MLP neurons of a small language model. Each row is named by its layer, matrix (down: output weights) and neuron, and shows model dimensions 149-297. Each number is 128 + 24 x the weight over its row's rms, rounded and kept within 0 to 255. Numbers have three digits each.
A block is one neuron, or neurons of one layer that tend to fire together. After each block is what it responds to, as a language model described it from the Wikipedia text at the highest values.

L6.down84:086140117108124159145158139155125127127161132109138092114120186078127115159139099147142148101064089097151142098139157090099159092108128116157135093177122120155123132133146102149081126122156168125152141099120091131152126109115099133069082120124109129147093115107124100154115146131118112102163138182150123123119127124108156124149111157147173145176147142133105141154165140120152163142068132077139154150088151137148129179106110172126120131155137136110
L6.down120:122087119113124137142127146109126144151157125113154113113106151131147127112106156140142166102136148158144112116165103169104140114160153102142117119111135111121142108126108124092114128143114106188082150135134096120160119122125148112109143155171132115111129145126114088098132116115128115081131150139106168162128148112110202147133150147149126143136113170110132115130090103161141113084113102109103116124163115151109139126090136130168140149123101115114
L6.down389:139106139102162166105115123132154150145109134124116135121129101135134117166129111130107115102137113093138152149179085119111178140122137120155123135116140200173141105125135147144087136117092118113102130104137116150130138088080149149075098100098143136128108148170089167111116139158139102105145113115139115113145143087102100133128149128160171126172171100128134106117080133117102131155147132101122132182153091117106098124113178127122102128117111137156
L6.down1101:087112138147167110092161114132124147144108149137119119116159127104123099119123126140139140183136097144155142131155158106122126124149114114163147099160129154159119143148089141102121160138123090125119159150112153157163084093116108147115133150114130169099107156141111114167130109160108128159078173155089103134152164140136076141115124155133144140104143155124150080131112146155110149130133122131142086180143133108128143127114160117120102134133111115082
L6.down1327:138139117120127111122109143097155147093121099125152082129189163112137162144138156149127118139115092138147097133164172124064175045119139118096150156124110154186139163145141121115081119156119165097146133107135143132101119118157152105104109132148111133109149135115097126140150093130101130129122110133172163104112103129152105130131084155179117174172199146079135178109114153136096140122119133146143150089115160126147162137146121153105109086136130150101
L6.down1912:175127128112178153160134137120125092122112160088113119140124116089101173168148149175125153140127116076162120122169191109115131117113103153135145134117122116145082170130097184102108112139129110128123122079106121156129125109147122131098081110099157110112107123168171092117091155164131129145118140125144107121121131077164117138129115091117143196128137128174128096189135089099148128121104171110130100099118136126146120130132132191078156089143072159102
L6.down1986:127110115109120088151134139128136149093105136130120109184088112151147185168109095138106111120120069141159153170181130165098131115104087114091122136107142082115096123115120136177129161099146176114125139132143157153111133110132149102112134089102088121144131104170147152076159128121125114106150105161132129124092132134136094123137102088125129154099169111153125140107109126165161144106123149128146110079137103140188117109129127161152139096158112080140
L6.down2032:111130147107102090131089159155124140108142087114101100151100114142128195106143030142131142076110102136126147110121115131126128109079119124096179142134159070149112158094102130155099149169110125143139134129126128135098147121066165165150159125119130150124162154141163134107149087154121073127147107116110150123135163117087142104100121181118168141132101117113108119143128129098086148100125126095119103146139106159172130112138152066131136116131164166121
Responds to: Forms of "be" (was, be, been, is) right after an abstract or inanimate subject or modal, usually starting a passive: "was held", "can be seen", "has been translated".

L3.down150:137154129109097126127144179128107129135157093126155116145114098147153145128120125132127130093148173197130132133131130118141104146162119097132123099111124099125073131114096097126169086120077180161105096138130112119095087164119134111107095144114133127148129126123118144116108125149142161130154107112109064137123143117148092105127109136122180116125164116134156137125138138121114121123164161111145118078131133144134116121124147132115097114134145101130
Responds to: Forms of "be" (been, was, be, being) used as auxiliaries before a passive participle, e.g. has been translated, was relieved, to be directed; also closing pipes ending wiki tables.

L6.down388:104145122142102104128117130094089149146113108126108104106097127140130144114089114173178151131108170118121107123115111162104124135159156110139120140102129138167118071171088134149102105103101104117100121145153159157093066128162125128116161157145141092103115107152108129127124072107106124141121086132170088134171110126138127181137120131127091135096127150144081104112136120134094158143142101165159128105114172153137183088108159172127116125137117096130
L6.down437:081149127155148119179151121111103136088118105097078100133086123104117116143109154158133130112143131113101140131143157107114149110135114077094133110146103112098114132137110149146123136103117109127120109117099078146190173142165089134130196152134128124111128139123089154098163140114141153058122119123107168117139115092130138116105097162119108117156095163137111116106142134138126126121119130152143118137120101151137120161123091136142095107142124124170
L6.down539:144122089122119105081104128154123088122152129122105128120114180118126128174102138113150136123161181149155111125103106110127122127113167143121136149095107135188110126106130127091102113102101181126146129112160155138100134173162093126156120127143131165124138122133179117118125152139138101098128144142095185096146143120137120123142160121192153140077145160171127144126085152134148130125110134117109101144123170117138132145112156130137169095126139177139
L6.down762:112135142069146113131109110130133138149152066130089125155077138112132137104156145123134140146142109148111121119112110196115129159139147139172160130103114100117127131104138112095084109165140126097137159157088140149098095127147137119139145083140113105164042137101134172114133083116135158101105136102177156135112157167144103088094123112158087167143112125152094164115149110122117152100137132143193095156082129142142145125080148138136112165139111105091
L6.down1205:141128112145099123151146113114121165120168083101091117166112100175077130141128117157128122115152179172143139120127136183142121118144165107114123175072123129153160067121137160095116166111107111167145123123152157130165108172126120163156136132125110134147119125114136138131187167143126099093149126110126092145126136172135127112132118174082197137084122122132135130139149151139162113111112129136134130132115108097130111172105129126173147105145100161095
L6.down1613:130129147123140148128082094137070127097161096141096152131141132191176106104118121138112085133146069123130125142114143087110111119143136125120118153147112145155155150111139141126141137143123121094145136175120161128129129133169170132132154107133133156128163109124139108135117141138168139113127087100097144139109104121117075126147128104155108109119162130150094136140138145119124112098112127112127072100114132126111150102166155158142098112137154135146
L6.down1633:131148113124156103124113115104096122121138108144124134131101102125145144145113126183161181153134131160084147120106127116165112176105090115149152117124100133155136109129149129130152134150137176074146132114125143130144141164144163128134129162140107099122098094114152128110169151126105087123115136122102088159140090087129132128184078124127153142095106131179157179107130130141160106155104133123128103120151103109076137120121124088143118139142149099130
L6.down1864:124136107109143123134116167160094156138126174101137120104106124107117137140144119154118150124131107133097144093151136151102048137107117155136151122144118124157129160114109150118097141145157142125139133108108101105149146130120069096112131112139144110163102118093149152112084121127127114125146157186109127127108126178099118140116130095140151166135152173181135108161128104079138117143119168117128119133091124158101152128118151160128136161135101127167
Responds to: Word-internal fragments right after a name's opening piece, chiefly the hyphen-plus-consonant after Al- in Arabic names (Al-Subaie, Al-Nassr); also Wu-Tang, U-244.

L6.down14:119121125125137141135115133142129152113122135075160110123080151146140132129117118097162131161112128121073113112141125138101162129164127133134153171115111145151119110134143099100110117136130103143115113127123126124131157123148105123144153111166076143136161136170122121105124185157151099122155118109134125116081177132115148124118163135067117142100126157159122102108103114138138115122126123156150136099120140168125157121145109089146077160123114120176
L6.down15:127132144087128156129136177089153113076116088159121104165112115070140153117140172127107170107123127094138105120120133152137161089147176087112108108084120126113080108117137135114141138114117158138114125135125086110127159137152106121148153109105154120178142097142113126154118125137156128142085141101120091155148105141111142115095117104122139102135109161101141100152118127106112123085152146110112136138100104131129146159139115157148137091109134074113
L6.down898:092128188097135145135120145108137160116159093125139127124149106160111159142127163100079104102100133152143121166141097131119157136118133151112161100078076123150123139130146152179139099146132123134114105101149124170176171129127089134120110102111148144164189114120119128143116165133155128072136107080150112115142120129068139155111125120124151138126167117110128099129076168112114093117162124132095110149133111118120142136146140058100110122133148136136
L6.down1112:099182154098119127126120161123144133155117107100130144122151181131105120162105151138126115102167142107135100170056148138134122150158143114140069181145107111114144092101103131110120116095122151164091162109169142150090117111134123119102114131080124158121110094125142161124135111149074103129142101112110156133081133126121172129106094103138153109116163118124147117115087155125113140134171081103161147155124134117062144115124170142121123120126117162136
L6.down1632:095131081092099119092116188144154115052124145110149102125127071109128135118113115153171126156155126145142128094164130097156123127144162185157126127126125163114088150137093100153140122137137148139126112091118108161103118125129113131159138141146134092147090165125112123139154102129115146169161124159107151126148135131125112165083104101138136151160087129138094109088137084146086163095132112105108124125150119144176123099113161106155116112110147141125
L6.down1682:146157138084116125105094107122094083120154137098116143160101130140111116126096105109106212130145134131165087161122162160117112140143149083106120136163121151137125101172151148104185131096125106146139184136167151165151120123160086102171110146120144144129124104139171160126089111115115153148130110105106147106156146147160153136131156108143114131143085167110107085160117136155146147123129078124122053153126138114146118178104115155149105110094163102076
L6.down1916:105189140118116138136152127069125166131125093135130146106099105166110154211131103136128123133098120180115130131179138161134105165124108129097141116154155154170118118106141151153143128123135123115119095108106098127129144135098153161121128158140116105107080124119126088118115122145140127126134140176152158154116141085092137128146138107110077129129124157174155165134133112160124135148095116150136145136139130139129108145121109165158116101138078118131
L6.down2207:126138113108118110134105130147091179170128105157090117130112120130130135130142145126158116141150130122157143119101116098171098102068091099142115098112112132142167112144139116107187137122126129110092163132121133107078166087141155160166153084126143120128138095155089116110109125177104052095152147123094163168153148141125103128147076146138155100133134099151151112145100109117135160148151132113164158159114138160141148167138152126149147104130095143125
Responds to: Word pieces right after a short first fragment such as a, an, pro or ast, completing words like aimed, angry, anchor, athletes, prostitute and astronauts.

L6.down244:130155094123097149081104138178138108106112167182099156114145124140165139097169121098111119105130168123127134120116128152144154138113102178121166116109175090096142118122180133125157139133111097146129132110166117080158069105110155119120152127123154139122120126128150149129110136121197139166144123124161127117084154155135132129124134131080170159111138117130126069102129162146130145087131123129156174062139085137125124108150111125139149161170117116140
L6.down581:141099132184117131117163151124136117088145161153109129141148107159139131147125123134134116120129095127133076145107119124162129079123104145125095104146091117115112122156110145132135104059133143165092147117173101162144140100184129123133153150167142201120155117173183124105153150150135117156106130115117132119167139116156129129081141154112159141120153118107145118076114159134080105093128125136137137107148117117118133119107113119143112122143125135128
L6.down626:128113143150104171154124119137116122091138136181112168098163169151089130105094119153190118138122107142080119161149136128085081135140170176123121134124086117140159117110130115148134141119158095131137143156142144138126132111126147131114131112137127140104103104106130096122145146150141140142121147125185100135121102131139162150109121133109171136149157156110124129084107129124084150145115089168131164095111146105138108117100118102120098158177125147122
L6.down1504:151103169177139064101091157166137086136108148168160133154117087116157125126137115136152120146158121096105137128117097169111164197116105184111095132139120113104154126120089137167114103101094122138152085099122126144122176141139143130147127155117117125158160069161119137113137110128145134124165107127150137100141096160133125110128123141122145127121136159144155070131160149107127147125154135156117150101104125159163126161155125127146104074136107107150
L6.down1670:100131131117132102119111158158167146142160122109128157106129112113117158154141112073132096100103130114135123153142134175156103138121149142113127148103159113109144112128114158113161079111117141055110131135168104162106137129129130110169101145142156162143150115129167094111117140131121140143101126117134095137130120126104115132131120160079151086106150140105133146111153110057160095128078107130136072114111121154134123114145092108143141121081123118188
L6.down1897:176136119095131106130118158137096098144123118138115146169108148122095131111154122169101151111125137080196106099082147131135095137090100133123110128110117135129135123159132177124139139164146127121143115116092132116105117136117133124096115133094094135137171156120150125086150117158143157095099197125148137147078096112137135151144135125120115137145075151133126126155133190064156118103142152138127134132102103142150146136103119161119118151124126111093
L6.down2141:121140112161146114155136095157149064133110136134094138093115131155128134100137125129156153147101141116079163146109143122108092143165109121167137145149088118147103156103118148161089126153120151165144109113104096115099160121138144146109139105121086127124106148119069124119124124107133147141121122149138109104119131148082134147098109087191173104136143107112159127131148148110129136062164158092135143122157141145151115171090082105143155139153129185147
L6.down2151:135121149150121144144116153101129136086169182135102154118117123140110112100119096152116134175108124086140133102157149111104142120146132141139159137114133123115130103079106112073162137121132134161136111121145154130112124107115155112143189140092108147150140117163152166095117104146125133173149144137119201110130144121094141078123128128070139133090110179128099106142113111126152155111133134131123117118092073129153118177132166145151121166113135105138
Responds to: Conjunctions that open a new clause, mostly after a comma: "and", "as", "but", "or", plus semicolons, strongest in census household-percentage lists (", and 27.9% were").

L9.down396:141126143131114125104152109175099175140141150187104094158135155131138078129168079160125125134193155143161116111137116143168119100151133122138161111142117079131169103085136161138159151139140120142132124104128140067103148157120128144091137136169109144111131130091133111109099122154106105151203168155115128092140116157138100151111124141162127149106111135109171169182127102175149131136164157073117122145117115147151143150089111103114137129086120174124
L9.down509:192105116112115140134130084128151137123113159144115166106168127081140119190098142101141151134155153079106150102154071115100121121124133145123103123112121152143097106105148106088138115102137134140127136163123120138125157087154162108098146097172111158131135119156135128142100148135125162097076110169121110085142110135128125144134143118120151104116128071132097129151175148114168159170118116116128107087124102129088120116149107135121132075069140114127
L9.down512:129102123128143141104119135151139167131128158137123169120121146138115118121147142150132162105112142083164114148135128115088127119144132115125140087152099108056131129121174114160168089161160076158151120120062127140129106136119141137123109140157140150145135089085113167132133169126138118118138116107123109148090122109115119162087140125123153129135130137090139113115093118133156148151109099089125115111180105098149151147147109133164106092106135108148
L9.down724:148121131140126080176171130144130121107100163200114158116090114142132157143102123138083148149123118118146120102136149145161084124131159121137116105115066074147143129145131107127132142112108122143151105123132142130124161157089118102132087160163177127186165132157063131129138153099126149132116119114093159140098110120161092129168122123166140136123131129095134108122152121130125123124101107095156149125124154134123139140120134143156092136113147076101
L9.down1244:127121138129152124140113161101118123130097070131113141081175100142081158114113107110099120124132146099121136142196126167132120114137139105115122109178149103113139126122119128148129145061122122165105170099145110112107111120178113118138131110148120155131097114087114120142119100129115120130119133118112120119114156100128139153093104069106166126121098092167164122123144110154144131076117134113118159158139125117128123119120117113113151137102122148135
L9.down1360:101142147098127092126148113115116154162135113130143127134148182145149117159111096145128146145172117136154102123175125132087124144134119114142092105123076084125144134144139104124105145162155082137175130089127140133174143136117101149098122107101104136141142070127125124105103143115087138076109165128122104133134117136148105176121118125163154162133157152115128122138086138114152173143120123141115100116111115122117151134102147157115163136133145121119
L9.down1617:142123140131180134113149152093081149132088140082104160137137118170141144139159090133106153155116094150137115122133116152123103122088115146083133124109101129160126116117140112129101128142117112137114128135105137134099150133165133125127133124126131138143114166157158133148087129114198123146172134124094136141141150094165154085121115112148108105143120140100145122160141113106165164148116071095096146136139135099184087127097121087131135143152112155157
L9.down2097:145129113102124138087107158112059159166121120112078101137114146118129122104099110145127120143107137110143111165188127171067139123140150125131130114137126124122142108139125121144154166098155102147121176124143161121131152119099078114141095152142119138136161158091142128125107160121115134146124050078123085112168113131164119174135110151101140124130114195152113154105148145096103147163131122135113179111115138144206113137133139081131143132114139098135
Responds to: Word pieces right after Arabic name prefixes like Al-, al- or Abd in names of clubs and people, e.g. Al-Hilal, Abdullah, al-Hawi; weaker on other mid-word pieces.

L3.down927:128139124142155071150109142126130156136150119175104130155116145116158113121158130131168166152171146161088077149136129128165156113112124141117116159131126127140145143108147078129132156108166115140056104157104120142107112118168092113126117121121108157093167154135120118120123107163162075092137114074140131080103149133123145113175152101121095079135141139129174138099149132133095144116098111161147144087113173146110136155128126112152162154148131128153
Responds to: Word-internal subword pieces, mostly "i" or "ic", inside names and words in tables and lists, such as Helsink-i, M-i-hambo, ped-ic-el, and ITA country codes.

L9.down778:123095111120150152123103128144164131157147118164140135131124166114146147132135107162114096108152132148140129115173127147142066154129107154136112155134146170160148143112102120104112158134148101073100119164118130151120142151126099116119129163100147165126098163092124133183127139139066135151142133111092108135096097123134112148154143110081132160127101099150109109139121091131133125111104114118103116107157157122126146135131096114113120142150129137127
L9.down934:134113146151129161122151110122102113156122152092145139100139164107134112147113156129120148145120155133141078131170139113130120114113146114083136125128071134152099137109157167167146110118184115082137113156106103174081136140070122115090123112136194144137129118115094132098116183147116110126163176125126083097139120094144149135109108100103149128096154135106091141125113142161134107126166145103117123121103167117113081155110129115157178071145115145147
L9.down1117:087137121108160083099141121121106159111113147092164151136158127137161116099102153167123171136141192132130118094103155122087134120098126118147098124153108148141134120116097141145137142111096147132136120110150168132127125117131126158162158096133114156125152080078119099117149111166119140135109140166119099118154160086131089106135181117145126096106132125138127125176142133088112115123144139120132132043140151114138144092145154113136115164148108115144
L9.down1245:139104128100085094142098141081150102135106112127113169122156124142144146135075109151135098109147136152134093096120109108124128144152101126130130176101152113147162114100120173154131128104184117133126115112104176122083138116131103118111091143131109131162137120103146128108106123114132155153137139197102130166125117119150182136093089179129084160141172164157109156108112161108103116148117134120095106088105123128133108129125126116150105122118144151108
L9.down1495:135130148120162171100116119127113132148124092110143099108123103111137132108108146163123117127147082135127113110115093083127120122156134105138110111113147121071142141118088145176126123115111110124130120101138108134109112110140119130164117142102086176149140163138147128145103160101174135100127134138098136140220146136138103135103126142135157109136098134118147117145143139134117112173123105072139160116097140162140133156108102160107121094105072144160
L9.down1509:099077118150137101123167140108095100082113105101112125140132144128111149085108141130092167104099172165174168143119131145143101124088120149157175157143118101101129138109126122112114139174149159164149156153109092110105153151101131137133155111126099147117145141089134140158111131102108140120144107097138168094133130091138141102072113135117121140095082155120103134119133133146147146100115139080102118116096107161096124157133128139162136128089146087112
L9.down1512:132142148128140141124116129114175119115157157122139110120113142116124130142123083103121115119124180124122142156112124122129154117129163109092111133188096134147144140138120128123122152150134125139145097167186129123148126139141114122112125125129181142127153152149082129126168060157164128132143123125110117142152126180162091140147127159120173165112102125143106136100158112137145122096125146162105142110126118113112113105116090151131107105116091165119
L9.down1762:116156138148098142059116112156164089130111177178139120130099113097093108113120149124193104136146117135147131131138149134156140170124121134112108146147123135170118093084133130135075086104157119132140130119145131103157129113154140116112114113086115152121081137152140122138128141143112130148100112123099141121116129090135124131080133156145167139123125126137117096161118113131121102148118140119080181123089145149145155129105137072143137157072085143139
Responds to: Tokens ending or inside a field label in Wikipedia tables and infoboxes, before a pipe or colon, e.g. "No. |", "Party", "Designated:".

L3.down2214:138171124112130100111112124152152079103123170153164144097095102128098155089144122116145100145113126184100117149108150206149121114120119080160156093141108135133139168123141159161164103138121106074110160126107112133119116120142145171138134136130119133117136113150138146116131134115143161130119119110153092124125100157127120101109159132109170112087106117139139093142106133174123149100155079131151143096139095075122131083102153121101112130189151125116
Responds to: Connectives ending a finished clause before a continuation, mostly and after a comma and colons introducing an elaboration, e.g. "suffrage:", "strong, and".

L9.down354:152137129134121092134093143103136152105134128167176115091140108133175163112114109167096158101142128132143133194113120123141108133100113147126141143144100136077095100096104109138145096153170108158095140175109143122124127129091119170119125151138148146145149102180122134155177139140113097128170182097106113118130157145132111126142103128131154151155133172120129122132134152131188124126173110110154133142147144121104138121079119117102155138128135123155
L9.down467:128134153137124117106129143120113111147146097113160122125123108159122107108141159121144092153181119106117111115167126127090115157105146108111166158128157126132112118118093147127143123128153157152102149144146139144117098135177167140134180129157141135131128115157147125124127141159140110099161150105091135145144124157116162110137161066122141149119182147135107128122107146127128109160148105140162074134111111138098142139139148168100139130107127143138
L9.down962:140101125121109111135128138102159141100110092084120155164099117139120105141123152136120155104117134139149111109083089152104069102163101173136126124138166157159102124121096129155112097118155114154116142168187164131123092109088153109148132134153140106115153126154130101121160107093175151124166129169159166120182126150128127135131189140117093168141106135150118139117159158144083113132153147093179142088114156152128154119126137149156168166100144115121
L9.down1426:099131113156110082090094127088118177136115091141125101068175158090139163124144112151164114141119122135114166137118124155121159163111156115108143181121102143156096159120092114114153111118139167135131149157118142147157119150075136128105157113085154111130119103127096140148087076146132134127133152127118137108186116161108176137112150131157104120189125104163123132128128165129109098121109095124130148149111125120110156123154143152095130135089141155139
L9.down1530:128118156158109141127143143126127129134103115131216171140133127157113139117137136087131091159127139124130142132115149155100147103091149087111134135133099089094140119118164088101119147108131115103161099123104159116146109107145098138124147141170111183179143139161108157135106108155200112134117129123127102101142119135080103107084127108149111176136139111137121135129125091188148103086112145117111153167137130151140111126099144123115145118131060155111
L9.down1953:150124152110137147128128130127132136125145083144135116116158142132120103137114158073105128121145140132118132135146134100106106103109077116097109167092133120120109165127150113107157112115130122118105146149161125127156112132087124152139160106127140165153084132118099145151152129131146152149115158122130115119102073132112135116134155158126166126134156119121112089089135134124148100108111143137098121146142090120107139116141146116125139119132150176162
L9.down2172:135150158130167139115120104093161146174142132091145082083164111152144135097098108119120148134119097154175109097097139126124100110164066156152165136119111152138125152133177122110169166131131103120130138171126127104151134129140101131152159110147169136183129113122127144129138122126178109156127113147075093130124106192126150108096179164151152134143141097138101154142126097095114161140111130138137122166127142105135190126115124134125137135142127176145
L9.down2191:131140165088117080133122138151155131153143085150134107103153063141164145154122104140108126142133135148164113137079123116170117145149136131156152136099115153091122123098150074119193111103147122150157157138141130127107102145152118096122170125159094123115148117179124135094125144129092091123204127176123115127136094155123149116131123089094151138129109114119117096081167166141142127104122128123198118102159124119109149142118181140137133187141093130158
Responds to: Coordinating words, mostly and (also as, but, even), that follow a finished clause or predicate, e.g. "was not selected… and decided", "implemented…, as required".

L9.down357:127136167116150109077165131126156176134105123169096126078123139126185204129112117123161121111090164113172114123131102123124150149146144095170143129125095169097103111105090111132091180136148165137097107138163123116143151190128173136107113130081171127147106160158120141126121098146118112124129167146153141144151102140115130134112142174106139115122138132097138127128115159094104104125132120120090127133162177106158123109135105121109140111143112158115
L9.down378:111127116116125142099120122149135100176107137124112125129097153129171078141138128105125156127125130113097132071110115120203185105123105147145144093134130103094077120111085154126128065124136098098117105174152151124171166100131151091113170135136142146134106113131107107128120142104147093133159187166168124135132160111153149096100128124124102149095105124108086085137110131174128125145191110141095171130146144116105132139144146141114123135109138130088
L9.down625:128123096128144149158134152146097095132104142111133107149128124124084120114107091106159146109135117127173141134105157137150154122115143179130147126120155047119150119147147144144161130118161112132090154148119133151112116120120114115130122119111095124098176138117141137132174119106115102175097093158121156104120104114139169147130129146107163158085149152148165119089139140152168126155122117149133050115148095169119114100153092108130143114110132158128
L9.down1149:109131085112129108118134123150113128112097150100171114116121110082097159096174120124171147116153141132147137161149072186164139122169106113123134092065108142090123132172170142125119132128081131172109162122183145142106148098143095129120098092160123116161105124138080122157148084181141128117168149140158115112155156110141128105076147089118164114134128142114125164106160097175142173134099134112132132124131140127138117140140140132095130128105110183101
L9.down1461:134174154094100114104123141129178143112108139146117142148160150065102185130145122115158069165131139120117100099078121140123106154131113143194079072155150117086074123109129127110140083132135110197092167120128157134121143146117115137127137181135110118125123117131127136156169109178102097098086129152149134093129136112134138155115137110126142134122145146103120178166109072128109100105099141143102124091112139119142147188119147150133102138151156110147
L9.down1469:144111136146126136142068151099134126124134136081172126104154113113085094115128120103139153149122126138192150135119069177101159121154155123144135120146151155093098153114117130149150116165133131159109161142084135109139081106111129105121109096149149124126145169156109138118136135129141133163149126116160098129149156112109120124123137135174137109136131161090112128123089129111088142152135139124126138155126164125154176074142130123116161131139082155142
L9.down1926:111144181154149151080165107115138133098152138130169155105195145117111155101140098162116096136131124109107079149131112146122140102124101107138108145114098120147088106135149116143130100121101144098111175128124163123108159171141104126110110140091146118188143123150135088113159113168085148115154144150139074161173178111150171110196134188133136159120140151135125136117116119124115100105121088110106127157127107114137129151140106144114160135138093131140
L9.down2123:117120125130104167130136092145095098117127099096132120130103158160157163117121162109136144141105101120144112093121093123103126116117131104094165147173086120114137135132172131115081114128133137101149126157139159168141135144118108114123098137162114137124128136153140098131161160142086092166141140213148089121162130080159129152097164167136129140126138127138114105136079126136136133106144126109138158140167140103117150134140112138103136137107132128162
Responds to: The second subword piece of a word split right after a short opening fragment, usually "a"/"A", as in a|uxiliary, A|fricell, a|stronauts; also leading digits of numbers in tables and scores.

L6.down172:130136145140121141117134119124125149086117150137131123202095121123131183154115136152105140104153132097148140164146150138109101137123097149072166114100150130146116172115113152090146126140111153103106173170151082105077129115133147111121110172193151118131131158135110144150097143111146171154120142167157113102112166111132082124126115101102143129157111086108117158147117125174136166130096116099112160110114146121096139101132133135164126134180123156134
L6.down225:098139122145100125156114131125141140119148141092134116127155130100117181091149152203139109131098105170112141120123137155119109130140167116137118145139083127120100113110123093168143104145146171107140128152079113101132137096138112154104097117171108140136161127184085162128114133155134161126137053117155114110102112120132101137142127119085146134141091107116122127101095135132093135145103128173151099123164139105153166136131087119160149142144130120147
L6.down257:110141160118148126116109191159153139157145165132126119144114128114101122104135136110122127147154186121094082147145151140131114111079114105135168125109114073116109099148124112126132105101128099108133094130100107126123138098134115148136143093143146095115136110154149121144122126162114167136111102148118112152119126117125067133097146152105161154112080120092129116087114113124106134133127072109137146114076129147116152119114124096104135157177137114130
L6.down305:104126121132131112136145148101153091150111145075140109114123151107107102135114091139143136087122151155148124149121135163131136118162135144091143124114107108123113149110109116151170136106117078130161135119102090132104107103147126113128120177105102081152173134136114088126105116155134152172162110146164158162134093145147107104139160124143153126115116113119130161144144133141089160154129133131113103149149108097109156146140110164111123150124108079107
L6.down763:118114138157129138118120139110126158133164145077115151039139161091137148138123175170146072132131130078117130139084126165110151108149056143109175167123124148102135140123131188149155127119163101133152131103116136156118140110105138156120171141082142154127141138117165163128094139156148086143151137171149133132104136132112147103114053116136160071146075119203094173104149116098129144133104127145146124157144162121187154072138149113102127159083076135123
L6.down953:178102123061136153141133125101153127117168109137159115164084116123107130144071144131154099127128110129184141074128138088118165127113159171118164163177093137108150131129102148131122122165122122129120126134102133116136115143139100149127105105108119114155137092147136113127105157117116116161168112093103156132101145146099165125100129153137083128114131121135093039123132173138090073144160099159133116114125149100100111170144109092133137169146124096127
L6.down1145:121088115094144141151118141129133139161124119124146082109144115125176112121125151098095146132110130134149109116142131143123114142115095144150141134206132139108090092149152117133132155162086143140038122112120109150113124094116154135144092189167123135083122153138168115114138137135121176134167129102147111123086138127130138108141134129131151120151138098114112147137161120119118109148142162136148118113150136137102099134091095178125081149128125190136
L6.down1292:122105129111109153150113156130138147130105122152129096142119147150162145135142128155134178113119170046117143143145120134133138158172144170176139121164109173135106131127117102142166130099126090151140125073132101135096135117066100145140145060101129124127147166144150094104136127139107117148121151153089129087157125115140140165116127144109162148113149136121116120144115127125094148131086123128127153180155128127154140124156141131115144121150152123107
Responds to: The word Year opening a Markdown table header row in biographies (Year | Team, Year | Title), plus year, Years, day and war in dates.

L3.down58:134143133167151128139139153088136152119180088113122111099159133076115114112085041094100165102120135148121074173141146166114145123139105125160088082129141120157152130098135126117154142079076137135128140133082123122086110130161106119163098131115177159161121141117098092129119140129087125134133109138146140150149124152110152143134108081125116164111142194141069101109140114150124142149125125129140102149110142124112153094104178138104142131098119147178
Responds to: Single-letter word-initial pieces S, L or R beginning names, especially after a hyphen in compounds (al-Sharaa, Kempin-Spyri) or ending abbreviations (NL, NCL).

L9.down16:115122111135114199153133115117177093119155108141128143118145112139132168106134161191128120126183110093098122186118108159124128125140118121136102127144089139126153135125094129130135136129133124137151112117066147156117101117152128177148095165135148129146150116109074090129164083180125135095095132132106135100145133077127104102104138169155160124139136131136085117152075142087173157111084156132126093118099148110151149111161147163155147121109144133125
L9.down131:153108161109153161126126134071135127129102154122103127135139069134117114170111113109137138130100147120133147160106178097153140124169107125172157144143111090124147098132120127156097175113106115135153157139104148142081126125120122106120101165097194120152142101167113123089116118121159137113112086154089079093160138118101157115138118163090158102122138077156100098124088093121129140106085142131140154144105155120137136148133163143140152157105133097136
L9.down553:147114146107110126142106129129099119127140119117153118137087114138139161129173104135142118132143133193099135180139130173052090096138128107162096152113156141131124123158128106140155090163153158146126123155153123127153179146118127131108127080124121103119120118112130113159113122154160096159143111119134144153139108123140163139139097110188131134146106114137166152119155140118161092176128158106160151100114123114185112147130149140128119137131115125125
L9.down603:136124122109149121119098154160141170127081072139188115114162119141164112112104067121135164149121111114132075133133152143168106142167135154156143176143102095124133138136139160182120153115086154141103126107161082123137125118121122119158130142118113107158119132094147128136112115111133150139137151151154110097107128138145140086125126091138140106159130099127131145156147144145140103100086121088101150126118125140152105072156102123098142114148099166122
L9.down990:121125111133139136132105135089110084158150123151110133167109104167159121150118130136102095116124121130127071162132136127187131165102147121117114087139109072088151078094167127121146119137132093150132102146078108109111137159105130078090109076119140169080110136146113138124130109086145143146107121184138129121111142158182134100116091148120120123138121154115131128123089169163150115133127137139129103153125166140064136118139144133155147114138134138126
L9.down1067:127155142089129122125095143121122194125188108140116083073093104086149160131103108136088139148100077156131101072137123114172133104136131144154141143104156118137115093110168133141109108112102129172148120155108130171113148118123110119124139134113136118142150152128135138116133135150132076140107124149140078139119143134137094049141144075117072168120143119112138136129142166169189140141135158153167108163144117103131160131130130110128124149078145087157
L9.down1249:169144077105151125133143128140137128106112089157137118082161089163133142149144139140147120172143129092125103148143097146114110140166168099124114173104122112155092130128080101161132130132154091139135149135162085150107118132149153142120149140189134111122147172128114094124109140140142154084112183142122097130135134101110113110116153107159108136124139115124141136164122109171117094115142145139132098158119091126108118128123119085126164103146162111115
L9.down2048:186130175053136140096133169160118135143094116109142127119091138152127111134158162142120162102162157098083120162115124142167120160114109100119119117136100103131082117124127118142110137123150153166094123147114150139125171154092136128104137101149192114143148099085189120157152147149120141129114090172127129126135127146123109163141138121165120135107155160101079141134114135136140128099145067141149131127125129110139138121113170138107133147164145098145
Responds to: Tokens opening the parenthetical after an article subject's name, such as born, a date, a semicolon or sometimes; also be/was in passive constructions.